MLP neurons of a small language model. Each row is named by its layer, matrix (up: input weights; down: output weights) and neuron, and shows model dimensions 256-383. Each number is 128 + 24 x the weight over its row's rms, rounded and kept within 0 to 255. Numbers have three digits each.
After each neuron's rows, "fires before" lists the tokens most often just after its 100 highest values on Wikipedia text that the model never trained on; "fires on" lists the tokens most often at its 100 highest values on Wikipedia text that the model never trained on. A number after a token or word is its count.

L6.up1297:123149125123122128145139144105134145129144098099139092124106119126177155170137064105133116167153104138152107089135153110185169137179133121131120148117121115119116083071110127132115113125130144144107116157103145167139102102089147145104118099176097064112146063139130135126144115143148171140171131125113155130162073140093150140126105094146165162141131114129161160129139094119117099138108
L6.down1297:117136145132125120151105139104161143128110183110097092093122147070087124124141126142160115150111076165156120137129144129093135152143171131184127118116127085126140147151155083135135160143117132140163114126085147141143147180111166115097120132133186140176137114139135136168170084135113155169136060104172127128125141119142210114145133178078156124139138120137117151140122099116120118134102
fires before: "\n" 33, " " 11, " Platinum;" 5, " 0" 5
fires on: " |" 62, ";" 8, "×" 4, ":" 4, " Platinum;" 4

L6.up1487:121075139121190151113165172140135111122197107185082088129106081115151116119148103119137107123098113112100090108140130114111133125139160171096141162138118079095158101170156104133154185151116136114118118161084134137159148160140102147133114107151142158117083101125138123167134108121112105090127129143140091178151124150114194141151108117115077115107102117120130104148099152117168139091106
L6.down1487:088152147112148093077158117145119137142079152180114136149143160093098152139161123116133145087128144126122110082137190152141143095133157104101121188144127095122154103150120114140156144141134137107093127115131103133122161153110103108130145127119183142100101139135147132157132113132101137112085152123108099120108129124132137129137109070100105150100178098108114107117156130076121146139120
fires before: "\n" 84
fires on: " ==" 28, "\n" 23, "===" 12, " ===" 11, "==" 4

L13.up1331:107156100107099098148161117164111126116089126173160135173093148128137108133136124163127139109103128162168107125122120141098095137153133151120129112096136089148129140108131123142155153136201143125130155085121132171111136109140103145087153144148110080140118118082152110139187136099151130130087132095137135117097095118137185118121095117124065143118107129140152130136153119096135102118133
L13.down1331:146121151108128145160137118128127109132149100103101149150146080109151125138149155130108110086103110101092102107124104137201127102115096118140125107125134127142108115092107150154101124107150083158115136117155141131151107154159168144171128138114142162123087121125086106176148144128098129124144109146147157143161131094123154110153135107119137103120130144147131134139119118078147154173122
fires before: "\n" 53
fires on: " |" 74, " or" 4

L6.up627:089136141101126154189125114176151133135109118119174119142138099122127108159101097142081089166154124114096097081110130069143199091168130145114174141131125122155125076135156120138107125127108155147112111107115123126138110121110142191117151124121105111117144110091143187087094112121105161169131112136142156139109163172097177098139098127120161187129128147139119179174136133131154127145131
L6.down627:093131181089088118142094093124166159106143118113119113136138106066165161114066100112107097142154108090123107150141130135119183161175143112171192118104097128109157118146102092125168158146163089133131119164127131111102097145116166138164119114106129103156158146125128116076169146133069146142162124140170118136130094146133160093133082126131126153108152111158094126168148124120105123160107
fires before: "\n" 45, " " 17, " 6–3," 4
fires on: " |" 97

L6.up1409:147175109103172092128140173164125097177129120081146100108143135129154113133122122086109075109167109124103133114074136184122122103129138127132158134126143084082121080090149142091102088191127110114100097136102131154135147142143140115119165142114094143099168151105110150122131096158133144156160155084140148189112139117089182112137093151159142158128115162168148141115097105133099136127131
L6.down1409:070144190058117112103135077162109127107133102114132099107118101170153125137123134095130173169125114153166137113145128132133103129124109122113144179119144120163106149140134093131136168128108089122144119143138139082135129143104127128130108072146136157098148134137077102119137113123124103115124098146134155134095138090091110120135131158144200097131119146110137136143128124112099119144101
fires before: "\n" 43, " |" 37, " " 8
fires on: " |" 63, " " 32

L6.up1227:086126150134129102119121113158124129142109126135138145131122127171135130105110086130142081153161105102146138092125137104142143174152124171148157109087085111141153146121155106158135136163167202134079142130156116175109112138105160135154124104132098105133146155122144155115123115107126121160117089138133100169121158123098120153121118115131090138133133114174127161119079140135130093155145
L6.down1227:107164163094104091094139105107122125145157094130143141117127111123145128140114145111096165144104118178135099132128160141157124105139136105128142127170114114100117134178133141127145132133150113123131115113102149151155122117106137132119144089099081126131089142126104134102133094130092099126132132125126125105094159126119164113127098153134145085101135138132133169140158087143083125151088
fires before: "\n" 52, " " 16
fires on: " |" 95

L6.up900:120107146122131126114122163122106104163159123159090112150145113144129125123119138142162123130128173119131185086065143083097140141098159134125069148085105104133128082110135124149135121115108085128094115125138128109129133124150167115097121179082148170105113145121117147147134115106117129127086106128172095149165134124102151100135141120147123177116137174125134108122092145133098166130106
L6.down900:110154178113102129170137125115177145144124139120111127114127131091129088126156164119086187170130149096122114141134122114165134103094134147129128124145133090118137123166120081164140074100099112129108125157092095119090129105108133128118145119180142103131135119145138089134113134142138117150123157109076186086089123158121156114121130084141117111139093177138119116128127173135150165138116
fires before: " |" 43, " –" 11, " first" 8, " place" 7, "et." 4
fires on: " m" 12, " place" 11, " –" 11, " medal" 11, " kg" 8, " Championships" 6

L6.up1257:223151108109194105077159176156163151137117144141153121131125100130106139089176126108117133145139126109150174136125123140155115143133132169127127153135133149136121140162151129116139153156109122105125149112126132155134126137151142125147107122091135112116132104107110114168109140174155092145155185125147134111118128155099129076126081110168121077180149145106092158106144108107137114135121
L6.down1257:107101126125100118144108114182070102152144138123149110109150155159150135129122149137115165130113177127154121145143178120148147140103103100148172152103122115120117155126144114169122094154101116083155111118093179134142127082140128088152139131104126117185162109093115120142106093122177129108145145137127133137134117121151090114131116153127123107170126044125128136135155144084151132119153
fires before: " |" 36, " 1" 8, " 15" 8, " 19:" 4, " first" 4
fires on: " –" 44, " —" 11, " Hor" 6, " +" 5

L6.up546:145132072126155129060154133121162132153179123149094096163074119088135123141156129131131102126116130164108110133103071130134162121127109129139193134152138124110104133108157143175163136107103114098069123180117148120137119146146169104137141152153162106123175110081121181084131127141165116133106115119122111178174147117114103105163164138124096124137116150131146136160114143125146140138137
L6.down546:109083140093155119105129180070140140163141112160101097138135120164098125178136142140124133112120135194119166115132098132134114122141098127129174104110173120106151150098173133129090092081139124143134113110110088107148143113116115126156140138105140145144148156129136163138137092122087092161169155133093138216118107161132163119068078147082137139133162125119138096156160163145096101140112
fires before: "\n" 100
fires on: " ==" 44, "==" 22, " ===" 18, "===" 10

L6.up744:185090115121143171134142110109140138086154145171055100136130086083115139095144099148142132148069127125098119098140078115133138095143168139104136161130139105088184124116130110189125167127105126124098077147089163139192124136100121144111114107135092189117107130101134110130129105137129119122123115155185101151127134160151155172120105136120152148142139121124148119124112101139185123087125
L6.down744:090089114119121108098132111128162164159135095176082115186161167120118146135150134104154114117095139159124158110137133122131122104116157146072116146171171085123172107115105102152147144148092151114151103158110133141177148154111103135107110088160137097113106146147129123127116075151113093080122152133119098150127132141145152088119120111157093108108164109142130138072124099041123105161117
fires before: "\n" 41, "-" 17, "|" 13
fires on: "\n" 71, " |" 10, "===" 8

L6.up415:109124133146098118104162142125180129151140137149121124150118106093148140117200131142143126143088137135144086142119125077120153127113133183132170146153139096113163178141161143110124134142138131117080131111142118147135117152107123113154136147116146123153156120147130162111185115123149101138146103118117100150120174122137109105109156115103148114134145147127167102130159140166170130136148
L6.down415:126102104127118128101161145095130155133087133150122073181136149096109098132134107132134115144109190132101130144118146123135100117140122124109135154104140103134104124110121101123117124125116125141173065104139124122145158157085127147160107137120135142150129105115122152123156144091124120144108187113104094154090138127122162110096107117136097103144155088129122107144106088098129150124149
fires before: "\n" 34, "The" 13, "In" 7
fires on: "\n" 100